Part of a small language model's weights.
Training: a variant of Muon for these matrices, 4125 steps.
MLP neurons of a small language model. Each row is named by its layer, matrix (up: input weights) and neuron, and shows model dimensions 144-239. Each number is 128 + 32 x the weight over its row's rms, rounded and kept within 0 to 255. Numbers have three digits each.
After each neuron's rows, "fires on" lists the tokens most often at its 100 highest values on Wikipedia text that the model never trained on.

L17.up279:130121097123107160129135164136136187128091226166120135178138136140094129153145121133125126128143150107147169115138160120176154100086134097046106138106143132071138070141146157107134127142171128089085176072114179123094090119129170124167157173095095142135150154102134118105136124132184164129
fires on: "t", "er", "f", "r", "c", "in"

L21.up512:099134068134117085112172145103161161140112176113068101148132103147057142217084103162094104134139115135136142119074104162132140129133085178132132123119137107186108147151151168154119136147095118117113128094132106132133136179107128069041147121095184059131158069113198150113135107129151140165
fires on: "ad", "r", "h", "si", "ud"

L16.up664:126083148136182125088164073049142175131129100109108079168183144145109136148103157137070078120082135111102095162140104161180165146130074119187090126132159070138150120161149167109088133149121050117092102077121105142172108165118149071070134146126131149111115111081155104162075148164110155153
fires on: "tr", "r", "gr"

L11.up181:139092096103127129151091118148139137188128094171043134117110101127097134141142155154126193126070092168092109133059115158100127125140132108177135136079122168130134118227188138130132198146170162174118138116137149222104108176091120145122163140118151131139128155088204124173155146154134052104
fires on: "tic", "in", "ic", "it", "i", "ro"

L4.up133:118188121081111119133127144147136162147104105077093177139166148125135171199148115072084079164108138100083102147155089134195082105137164081137151109168078144176096061179157165176139147153119137165153090080092227134081069093136086129155087131047138157176067119127119148174131089182114114120
fires on: "a ", "ed ", "-", "ing ", "er", "ed"

L4.up398:164117086188086158129150129075140067162086113155087143118103135105141111159100133135129072135110093128196181148153126153140132046157119163166102115117151092104173116122161123152095105141099236122155143125157194190132085095109143144154123164126140126127097105132058112086130089163104052148
fires on: "ec", "i", "v", "al", "ar"

L7.up431:118121104091094155092140120131103131117157105078084090119104114134128147167105163135033131156083130136155114175101117112044132107076143188099093166092204112157154125106117127170163122168121175087099170142092162130131136135124099107149081046115120098139091113153093160147175124148125125126
fires on: "as", "ed ", "|---|---", "oun"

L8.up413:120058085158124141129136096125080120161168089084104182146054155150151173162157147084091171179157124162143126083136111141164182103173106144149154150112145092113150109179165101109134117144079074163105109164135121144182159158118110129092137091156172144169051151111088140146126085084106073185
fires on: "t ", "en ", "iv", ") ", "ew ", "ew"

L17.up139:170145096136099104165122109137139123056107118111110124098113160131127139142080176129154088191154160133078201175177116149179118152192114121077134165070185105100134132164133125106137104110124168093151158091140130128106160085143163077056076111121073107132131126075105155139203098130120136113
fires on: "19", "d", "(", "s", "in ", "f"

L4.up690:163125122133154123082103099130188137105150160069116154151086111110148121135123129172125122116182097085071159100109124136131089158136118144120013069142145087131128144149154163129119094145099167136150128158144153059115176091057171122126120142156131141080139122111144138089123098118073164153
fires on: ". ", ", ", ".", "- "

L22.up253:098163131148137160138190135132121130104147185135194168157175130086119103129150136097118134164110085114152117088125115152129113170100108110115092099098126158147180121136093176148142130107101111075110126101089124110105131112133135111179178116134089116124211145089124130134104104132207062161
fires on: "r", "ad", "d", "t"

L12.up56:134111081092164107104124176152121143088178144129109092141153185065107147108112170099131098112102120071108142137152097137160097185076109194049112116154107156140119179157169125138069130155119137154150145162104120164070116122154212094085088167114139178138132152091150088158091090136166184141
fires on: "ac", "ed ", "h", "j", "t", "ad"

L4.up138:152092134129122151158139145151102094175165084113121121134158189111155141138095191129115198157094132132165129095117160163149119147110081089139153065131138122078141108155099129185090123188141140166129177116096091116182172076139112154089185095187175106114071128152138123067169111099093092133
fires on: "iv", "t ", "al ", "it", "ther ", "tic"

L4.up179:078146096132101141113165112167165117057160128151127058057132111108200195117093219119099180161114210139159116146101109188130119052143111129170154203080064096132092139112143103137116087106068123132056119137141125153117129117115119117134182096121117124183194174094165115111122120158116142158
fires on: "sh", "up", "ro", "ri", "c", "r"

L16.up504:085127132120119125143142094125081111141093100143113080144118102136135134166126054094137079111089156137120099111094139187090118201163162124114094151083122101131128102135092065103119139150107164093157133140140176156156099098191094142164161121115114122158109157109123146151112183129136144075
fires on: "p", "ag", "b", "ap", "n", "u"

L21.up199:195080116116109168079111133063122124057143123162156110133099164153195124121108126147122100139158132102152155117132074051101107152071120163075154136188136119108159118092107096114114075111153147099098097152141133079121134166126194122134075130119093091100096111150104111181153087150142160113
fires on: "el", "st", "ot", "t", "e", "ol"

L15.up301:141177094119212159148131122146114146127205172082144150153100131033151132072121144088145153088089150173180114099145200163074135137078131090091079147068124121111085145137172147102156136128175121165140110111098164111076110152161043147154132118127150143150069169092073070080121153094070115108
fires on: "ol", "in", "ul", "er", "a"

L7.up538:110113129088132172133085125144161167196100126177145178116136124144100118128107110148119153119107082101140100123133105198087161156183078126158105112113147140086122122166155127140146136153127136183093100087127094160087156081126094118140104124176133155137107160127096164149127076143087127147
fires on: "in", "m", "n", "ch", "i"

L17.up462:123211161116093147102135136119133129124107162107146215120125150142161160122143062169148194108096163138137120132170132114098117114132053100112170116147145095095119066095169108153140146130124132119139085147191124166144141155110175103139143081117145122140098082149131110108108116128132135176
fires on: "ov", "v", "V", "ev", "n", "an "

L17.up34:087112112136148099101155155218124181140171172100155189109136134111097175111137162196101164116102155119152143111132166131116134178127096118140121108152166149172152100177170072126095090150143116151053140130101099179119109136165176100187074186147153140108115120109143120132114145148139213130
fires on: "ou", "t", "v", "le", "ac", "ig"

L5.up714:156105074098155106072144159058183086134090154168151109175130076083142093149145117155117151097158097112087115143112172161103139149102135123098090102127141108170143152047113226101148101169086110169121122155120121065123119162080163164141157062130128172122164115082125127183128085125033112147
fires on: "as ", "o ", "; ", ", ", ". ", "is "

L7.up433:140084078159162045076141088140094120127097152126149118149131096111145144110109134125099101126129123126171159074137138139113127107144145180144139119068145145127144113120089179132127096141104134130114087153164155221050130084106144159150131146179109181155064155189155216151109141071103111096
fires on: "f", ": ", "ro", ", ", "n", "pl"

L11.up748:153091168057142107128110072145165112141168134153146138138137145193162091061149165122126124143040087170091116135173166147132089169088171163157083198141168108155133117139160187081118138137115137112093059090129118126176102169117099129138180140153158124118105115129142097168092078136146160148
fires on: "re", "l", "d", "m", "r", "d "

L7.up59:167145118155127136159153137140121125107123190184125118110108094169140141075176122152111141108105137145097112217101072150118119156085140155145065063140078198112123167086138130147094106127116174099137107149105071099117151184131129146120131203080146147151161097049133141113145128166142147111
fires on: "n ", "u", "s ", "est ", "i", "in"

L4.up613:195139134138112122173126185102110086133163142143128098114169098073103163158102174136137098158160123096040120100127134153100088118093167139076074112171076151102126139142155109168149171138055109155117134158044154165155116146118147114096112134143201089155083089114125092109127160124182069102
fires on: "ac", "an ", "ve ", "A", "uc", "al "

L16.up96:119207052141106079132111113197154135127109126082084157118151143138122106199130098094125074122195087123148137127112110135128161113101186128133141141080078090128125072163105141138165107138126068146140085100136150100100120138163121139093064136124204169054109104157099123125143127159145179113
fires on: "d", "n ", "n", "-", "ed ", "ard"

L16.up337:163130118124124149094084189065140178102129170184099142087148107142094151093072072148091176082148078112060161150110044145073057134098153123084133076164136093163121028146057094127108130091121143119101156146156127106084154161139170113184165124137098086099083141100149128118112133123081113120
fires on: "t", "st", "u", "g", "p", "y"

L22.up382:125053137121158125133117139137082125087209133091146121138177144115138160145115137201075099082109132083191158190130132093139128173120130171117125112121059152111172184136111130147161087118146132119120162150142106143117104102156152145089147144125129110099093128101129113106148148153115154214
fires on: "or", "g", "ac", "ak", "ar", "t"

L7.up33:138124110107060175158125116133151114145123128085130114116110116168170203160091127142130162179086081154138127101082151098143084122144102150151160105126117128142097099140100133135103123135115114135130138085146122078130108105141085114155101190126208158148110120146112128128161155127094115179
fires on: "of ", "to ", "ing ", "as "

L15.up555:101144159113130115137134146152111142121143159130115163172168102106136157121211142096106142092130100207099166130131118158110045152106084139137091094113098103140072120155153136153145113137162114109074144121152128153115080120103110188091114095166132123100140139113144150189138118152148157137
fires on: "m", "n", "f", "l", "h", "s"

L17.up162:125144133109061235153132099180157127106142175135132143120119136144078185191093130144132177099122098150157131168099079112097122137125156149112134201100161132106168100127088132150125131156126154150105148103133093175155103071186044132096151069149098113115135155112087230118145088182176124172
fires on: "n", "oun", "Un", "is", "en", "as"

L19.up571:187174121086104114107146129125210176110129114126146101153138175169113126136108139116150135187132121166114137155098134112130127127111100150104093147102136074085165113184112163104149135095108083176110139116094136122110075115166167118128107116130170169125128143083182056119116144106141180222
fires on: "f", "ab", "af", "4 ", "7 "

L16.up738:106101153092179116181145127161100116123115109139161115137082173121073097155157073096137129122116196142153088142165128144136088074170070160129103093108120139093078091155078082101166105165104118120162148115113108126138127068047113087116201161140154084093134092126095090145135173098125141127
fires on: "for", "uc", "an", "or", "in"

L11.up473:174170176155114157144134106107148155120077113150159124148126152164136145129185121182139112120031135083119079146090148123107107091148091099131098135081173131164135149145116045129091143139187121124121130143141087127109091059063157134122205055097142118140153069157128173156091151158148141079
fires on: "p", "n", "st", "c", "ab"

L12.up627:124096129197188096103195126078136110107096173143147136126228074165153146125138119143112113115118128141101111150095116172154091117137128144096114148097120130136133114166129103120036096148087116104166136139168193192127178134120176095110142073155161146159148153096206098164121189152139186136
fires on: "om", "t", "r", "f", "n", "g"

L21.up734:102141075122156144167145130138139126124145126139121112113163142133120068095067126101106186097142176111151130139140173126065110150132161079111094087142140114102078148110124139099105138107192127170138144138039138128191204171179098172126079121089118176080106112129155146156103110066106159132
fires on: "is", "ol", "g", "il", "as"

L17.up684:062148088165125105156095118104076099054135097154157105090125189076126124111114109093147106164169089054152117100127126121092129139139115119165089125108104139121150121137130097117113208110131113114122117088138144121168115164101077137194168093151167062065189170110154154116137142158155044078
fires on: "d", "D", "m", "or", "per", "t "

L16.up322:094126177131184084081141076130137107092153170110125135110121106116127128133143126119166135157121142131133089173127136134122105122105166099137119078115079151109088140106113149156093146129147054082105108105132104200116133153100160146082123136136101119150101094132164175117097128088197101122
fires on: "u", "s", "w", "ic", "ow", "er"

L8.up13:187148154039154116150081118191130161127104165097183138163141141096167140160161063154087126180151125142122126130131081077076188137160155169128177132118116108124171104138113103101137138126171119162140154111130099150069088130091137114043164089139093150112129148126081141180148090152159043114
fires on: "d ", "i", "k ", "t ", "l "

L12.up588:166152145108148113165119089086129146130130103180107132180121146141185185145156050141110109096087126117152068143129174161117105091173093116121099144086175085096125129075084095114124150159126128119161115171176130140162149106162148104129117103151163126176080131141132147113087142125124139120
fires on: "ev", "ec", "v", "p", "c"

L4.up662:131078096132103133108102154083099147164154140177148131130138070108130150125119148132125080112096118180106142142120104166167121137160151142077166125144133112146142119093139149081134130145158155174106134134144098103131167148077179159110133180139141150082151168164136112092177124149114083127
fires on: "of ", "t ", "d ", "C"

L4.up547:181159107109094107105093088130105108148130184231163152167105134132131105056113163130153137100083118137138091129157145156164136077123092138104113093186176074154144106061097119135142136103111189185081083123119184116142086121137134214168144143138126111135091196132127111072119073140075072132
fires on: "ev", "v", "iv", ". ", "z", "i"

L12.up97:154110163150180096160157143152100156153109147173084169112090108177174141121220162070104115076125148127141146131128106145089168189078156164131098140143132165087080175106068127077068148133124124165112216122116093129106164107116118132155098147142122137125098130132167155123140158135203111121
fires on: "i", "t", " ", "n ", "i ", "en "

L16.up489:102128118129110163137100119150073131094030102117107136177101118136102172143144126141159093107133185112121090167124155118133047127127136144119131175083116092161131108133156091174155183093071133143105157113153136103110051157077117115161170088145103136175107181152164133102125156069114140094
fires on: "ti", "b", "n", "ri", "ov", "or"

L22.up672:146127102172155129142110069127102147134120168137127196124162082141137145110094165164117093153162102096099148072076083082142100072127066177118096179108201102112170138167108122108149133107148113114124152126100120179129158142129128102086160117153117117128151107111092216095155125173098161114
fires on: "b", "qu", "g", "ur", "c", "f"

L21.up582:075159055105222177148102109167154090123163132147153136173100092161136138084139139100165142158138100185171077148122151122130172096124163038112176038114152152131089116157089128114108139112152104093177156100168205166118157102072110156044125116132143159187102162141116159086136160110134121122
fires on: "es", "I", "s", "is", "er", "e"

L22.up748:124175092195115116110141147158166133107183123103130111137104129086115125179060179136123170168161197141100138123104090121116155055125133104179130182155092096162063150140171156100124099126093082132126113142152142160140136109070145152103127125124131138158104149112163113096094154144047164114
fires on: "l", "er", "up", "r", "ed ", "n"

L4.up653:101065086133174145103133169147135146176120085154141104157073058099122146123178166084071144095142171096137255166125142142133134105152180163147153111113118103146082079134086150102196127141110174130139102105168090112088132131115175184084152146107169094111148119194190104158153159166086168113
fires on: "t ", "of ", "om", "ts ", "on"

L17.up394:118139139189101175158124112169219093121149126137124075188166095127117134170190081095159157087099143154094132101135173179140155131163139093093163130064151140104163145169067135096133134104214141123106130141148142119109134107146119162108082160148175093091170146134049129131094091132154132139
fires on: "us", "u", "m", "als", "e", "th"

L4.up427:134153130176159179105149133145153155127129148127104094155133127166104163134136025099169182104160183121152159165149186134138123145123116126127146139099138150120149164185162141086079095057190109135127106139119129110145106105135136105132153142186151113125096167123079112087123203172191126112
fires on: "y", "us", "u", "h ", "ti", "ec"

L4.up258:077143030142122106116125131107160148129119171094097189149137104166147082092096169092151176170110101161188108161146105137179173106178073151065122092125097151141131123087181159115152136102097100077146116111103120148132136172154203156120167127039118118139182140143038175196147130106129120134
fires on: "an ", "o ", "it"

L17.up541:168081121118141130124174153096168124091076138158114216100141165112116090161079122098111138112100108130122199132149164165142135161068080091116171225084147159092131105173114089112116109126075147089143098113119127125152118100145084143147165148162133110100126127125155112156088085184108185171
fires on: "in", "d", "b", "am", "l"

L5.up401:103154108153146109113104165172149193088132132144161070126126125138118170127069102067149147083085149133158133119147143144153136149143172148086147112147081147123153103133142134150207098094141141150128113076082173075116139101138114184078108157109124147123144189131085152145135124151143123129
fires on: "uc", "av", "en", "e ", "is", "iv"

L5.up402:127147169126159091128183075146132157152147111161197170068154124188076124155106114134094145071103126139092155175144129120115105147166149087080206129091144184153075127133159124110163173119106154101134122100162091160095098125114175117103112127142081131133128081151056121073135076148127096101
fires on: "is", "e", "v", "om", "iv", "d "

L15.up668:059123085204158089156125098098109199079079167132148133150154116169124192087141113158142127134159137135137147115121112128080080112116121190124152073105121118154140147165171197123168132162094100050083088148124096125117117100119139179079159072136112169138183106137114187161159140146106128097
fires on: "b", "f"

L4.up15:129137172169127146071107108141136078151125104088115110128170121124074120130112101155079141197093072085168103122142097122146113100133113155144087110111162120100128107124160131170124104142137155135140121136129167076140185126101159139102095162141162125146115135132120223092072067068082084114
fires on: ". ", ".", "ly "

L7.up237:123096149133128134081118137122127111147030149122117063153100114121152057090092105124083107113135130106188144141198129074132142141160153080091135084169153076126131163112106192109151140145150067115181108145137173092134126164127111128124089100117156082099147092182133132089125117126176077101
fires on: "om", "ic", "ud", "o ", "or"

L4.up673:146174237114116137140144135126123118118134143105163083126131124129091105111177131095139052148133116112117185156093113129096109173099163154095123146085145124137042156147154148140164212133130140120119112097113153170119155121114150158082091133122123116125151112152108144070128083195163107198
fires on: "d", "om", "t", "d "

L15.up232:122153171105122097186122079146142141115120152175097108084143199156087134145095162159154103122129124124170138144145124124221077082095073130060102121137145086134154116143144151160193176134138106143182180111142120155188129123171101154077156091142119114120115117136121091134105135086126130121
fires on: "p", "r", "on", "or"

L15.up129:094173130173055162149087146103118158105110193127096079075101193096113163104125070124159145081189136092113095091147099064081113165084097148076150087123169188126088097154115124101144123146162129087186129116180144106101162169127112160110157106179090095069180153132115167115143166164145062128
fires on: "n", "or", "as ", "of ", "d", "j"

L17.up645:148095200156086159106104108162129120066118090110170140120108185170065096144166076143153106117169136081087124157079133119116150141126149128117168128106118135078160073177076139103158101080143119169156127108098114145129075150109120189126123114165214107121142149136169109181100133177131089123
fires on: "B", "b", "end"

L12.up555:104158127169170119151171161118102101106140086078059162170114071119153143138059089097153106151072136125187124080156123175085199211082088088140162144133125155104078118125143110149123149140139127083095064107179150112129124163171080163142120133149121090099100162082139127139134154083155177152
fires on: "s", "ard", "ent", "in", "er", "is"

L15.up723:134127137183158108172152195100113158110092123181092157112126093091141088107140097160138121071138142128094143123116122084172165175101140104170095184137126142166165133103142114072065103136107120172094176127068185113095221111127083107113108083110177146141131151123092140112102151152118118097
fires on: "t", "o", "el", "ed ", "i", "ted "

L17.up359:181103145143129100109123138160111107121122107150130120163145174152097046108161119094162118125119113160129121123155113147152146133077126102072182167055090157140122113138100068037126111085097170108166133102141116144165186161132108137132091177186182144074128162195155139135095140094094122136
fires on: "B", "b", "t", "m", "d"

L15.up258:106133095142165104127115174133133110118142145136150102128178100120129157157195110107113130140124141136110117045103186070139150116135089124137126083151083147140141074145115102120174119134092104103158131111070112147129142162153138103106099133130164109113097152149159066168183152106160089083
fires on: "G", "ac", "uc"

L8.up62:161084154089136134124156118140133137152101131148106175114159097135091081121160144109064147206129161094145135158100092173100092100151112086098147175157131173179108139139143155167079134162080152128170126075137097150128105157139112121185171074131151090205083164105160191163160160142105147106
fires on: "r", "ent", "i", "n", "en"

L15.up38:160131175151111115128124075155105173156151094092153118104115166105114165123136132125122162174139136095169118127132145110165086090131101134097100127096099107149116151119115121128135201152134179118138093053151097181148137102212048138093113142145150108117142138086081156205153172135126165095
fires on: "e", "om", "le", "or", "tr", "on"

L21.up300:157097099147068170145127169119068122100141155143140107117098135130173120151132157125111184156132102099089204122110112142123111146161163110096182125098126069199142155147141124158120145034163153147152142144143167107154050189129212145221106175115129068155102143152122072124131149148121136109
fires on: "ot", "it", "o", "t", "ent"

L8.up277:126092148143133106130150140103141159140088109126103129122108145148131112098119133089149178114164138149116125145169162157113159144161065189125137096106172072127126142098177175095111140085096167122122119108108145163091122157196172171137153071085097123129099143085031095101154082160135113164
fires on: "to ", "an ", "os", "i"

L5.up719:091150104176093099148126184115160156080116179128144145129084094135115127077142076148130130134123110102124173147175135145121102087154084137130135079209066128169098176089177177103135146151134148114146149159130130115141088140122132086096088087169135107195095111058105130121128124121143124127
fires on: "S", "s", "r"

L11.up164:119131116126101195121120169158104104114154058079185167133180080137096111142095106120140126145118099085155136126132117117170146100154145135177138117130206132180160150115135073115128122110147123107105122163134091159121193154113135120148101038153150127105140107115133125069143144136111122143
fires on: "b", "as", "ri", "o", "l"

L12.up470:114136167133152154117168091090139124139101142153070082081174129090112119155098129104106084130205169103090133126115132113126107086226153105100116177059116125146134076175131119181168148150082152115121124065157132101144078152135140104127186183133121120231124129203122116155178123079071138132
fires on: "r", ", ", "n", "and ", "l", "on"

L5.up133:138138091138138107084097105187155089106186143159148128137089080108154093119144073193114148124170065077113131106140075152124195094122117110126087067119107181104129108150098102118138150154127171137138064190157163099135140144109165123107133136199080131083085168171086162151104095112094160143
fires on: "ow", ". ", ", ", "from ", "om "

L16.up269:129128104119144059147093079104116140124144168112124168162117093147145084104183184114062119127092089128157139114142133123166108185170118128105110078164093151168159135147099133119156150166130148107141100182133071133158139117085207089076116130087131132162137091118092101126138155174154127080
fires on: "e ", "y ", "o ", ") "

L15.up549:193149147127064164083143149091095132175126128192148140143163123155131088142112130094161075157141161073171108062112092106116154119129122104109085107109114090079125167136156168105113169105130182089142051114200187178135152112108144154106139136107155126137158137124156086139095159168088140127
fires on: "es", "m", "am", "ed", "ic"

L11.up492:084104115107134152088155105123107127122083111138083056149127184184103095160148108145134133142128154103145130165165124164128138123098169126121096145128073140149149153155187112140187092116140141131151139203069144121162121151122106108157084082101128088092097111129145152104093117148123118084
fires on: "h", "f", "er", "or", "ent", "um"

L17.up492:164107104136098101162135156112114117158088120133098089116131150089104110102087109178082136145086176152179094217122111091177175137151102115148119153112106127154164193153136107136169113111189034129144131144130171150114146131153095099149157113111174106139096128181066131130104116192071072130
fires on: "M", "c", "m", "om", "or"

L4.up147:101122081136166095125102169185140137149194146143140123119164117139119171104114086108131101161155097134186088092145141086146131129138089114148085068163146129145152090153104166075202120091101127085161110122101106081187148164165133168107136167112118148180136136125126116140119113099112129143
fires on: "ul", "0", "av"

L15.up44:120132199099120093113119105104127102102087144115105091143140095120155178120153160155081094133171078098167194197116128106158134128157180116119147137067193137196187184139150125092137097128078133100145130143193157099117091122182178113102098144166119099145132154070055090139185118112160166131
fires on: "("

L5.up167:077132096098195146165119110142160100092108185137146140132184204074162119150119139108179102112067131122118172120141142124139077107118111113134067116100154149086110098146177097114153200162169091148135167141081154125116178157125158055125135152164140128117172131149196072133143073092075153144
fires on: "ri", "of ", ".", "1", "t "

L22.up710:089119100118141139078123167146126140083144180091154093135113139113129180101111121120133145158147168124199156074118106081232201112109108141128101060093145157162130123102100103140123160099144106073160111123076170076116225112166124152111150116065150167097110157083142142111163136133081088145
fires on: "man", "er", "tr", "ul", "e"

L15.up109:150153174036142139141150134133131111120102092123053118168112191127158201093162191071115060133102156110149100111115123145180109120144138131125114061082098160101155130174098106156070078120146125138174147117113165133100107118115161087129104117140110098111145136109139132079179144150159146140
fires on: "ur", "of", "a", "ot", "t", "ec"

L22.up283:174166137088103120172093220178148168156175109119123096099142129130149084119069109132119096109207103146142113157093146160111131159188162113084078105137042123174081129108132112153153138118179154188176140115132117097140186104191120174150141099079133090153098116172123147122151152148097101161
fires on: "as", "g", "os", "en", "ol"

L21.up737:133137130150145125077078098118121155139151106163097092088100141212112121111133170118125155147128113069136139178119138160110110109069145112137133144123113096135106109120176075151165105133134179136113166101150099160062139138155112144144075110109120068059129120093122147118075203110144192127
fires on: "Ch", "f", "h", "ch", "a ", "or"

L17.up624:114142131146153098139114193200107103064103129067111105168130166111109137079119140161172094061132174112146122080120172088124124135135120140089152091112157165099165144097079174145112147120179115092154120151157139142132057078168092124129085163171150084110110132168044177146108112154110161134
fires on: "m", "em", "j", "d", "e", "am"

L8.up279:123200121146138135142118143158170109134094129139141136070161111129110157139163160144110112125130135104105142106078153129098114144113138161074214171092135143108102154127115113158108113172090175135085113091128129156137135139134178130146144135180108175107125162128122091138137084137005133129
fires on: ", ", "of ", "in ", "ers", "ity ", "ed "

L22.up82:110118203122171133106174090107125144128108080124090126188088124115157137147132160081109092125103117150124175135113111068092102159118125129113129134137154183080105127185105154115085148160114130157132113159140077108140159058101201160107094077154158107114120122150152120091145137174158119107
fires on: "l", "a", "d", "v", "i", "ot"

L15.up632:110115103189128146094129190120107136145127136156087116116180124168166166152141161126115084149153116152097171095151121085186085138114086177120092147071145136143123099131153121162073158107153166129155137137164103081131061184065119108152084157159157075115153136128098090185167193195099101115
fires on: "b", "m", "t", "ou", "ti", "d"

L12.up595:114114100171156109127129098181115125165158189137117177133131112155135192204162134080156121091086138139172126136090124127123131067126130081112099077110137112111156172101173108149143128080166185069145081134132170128076122198148151131140131132042097086146168126125070136132148136075139073144
fires on: "it", "l", "ol", " ", "e"

L12.up741:103170158143177140136097135178095100094116068114189070122119165100070068138119077121139153150129130133151078196121154113157083137105102166151096100110131109080113032116097099080112187109172167131146138095095126152188152172139120163149114117176086125129100099123099151103076153090174098116
fires on: "an", "n", "P"

L4.up606:161070212163190101147168202149148100030155138137102091119156153112143124152138067115072091111102073098137112178166117094179077125098137086176107108113101131151147172132157186160081131149152113177129116169123071104121126130163150095087134152090112130170145109063178104086104112115131127080
fires on: "ac", "of", "ed ", "le ", "ic"

L21.up310:089147181096153132143177117148164154127164111081064096117143093155164153156127083101134095089121149135106114145125186137114127129135162094127114112108098102089122151156132161135106160175073078132153109112112134109073099122190153177116082097092118154130120139172074203151167148150123134120
fires on: "s", "ed ", "is", "n ", "h", "s "

L22.up668:079137185169185139139165185099102147120103160122082131146149169077162120117090142177067108084188160148126145142176062142112089163104138065149115156095118056144075183108066056111105134121134082155172094123159118118200118051105154123132123140182140142128131168103144124140131182169150143139
fires on: "b", "t", "/", "ard", "ear", "p"

L12.up70:107085163093128141118188214096124110099126162157095138156107115134175099030156140152132101151188135117170138163127150169138131126103083114109119127180140083161107144128160156086092166125100112088187114138106090063141139112120139097152114157115049086147113128121078139085093130126111176171
fires on: "r", "|", "ter ", "t ", "s", "ter"

L19.up170:096156107092139108146117133156102080133129131170150091207117132171105125157134118098130150181161179060149102184169127197095101187177070162149151106149151096169152152090097116065153199094097179079151164115111081120156171194100099143162132148154123182123101203130123154106077119086109096121
fires on: "h", "em", "j", "n", "ir", "im"

L5.up695:124091214121113115097140146099109215190169117127074123072080158146104113137119151212078097069151160109110133096082121159068144131147130138157120125107133149160165159156137135105092104129130066114090151156182110195123131213145109133124177135152149120087124111091122147146132149142111135133
fires on: "e", "'", "or", "y ", "all "

L7.up61:132088154139138104098144130131162165127063145107089141099165159132147101075159118140148101132092158162113120142087109138112163126120108121105148142072166107103131158106057101119107129111151156090067117085111142140107147114117161080198087104127109144125087179134144126108130113156079083116
fires on: "tic", "of ", "ot ", "ot", "ay ", "ed "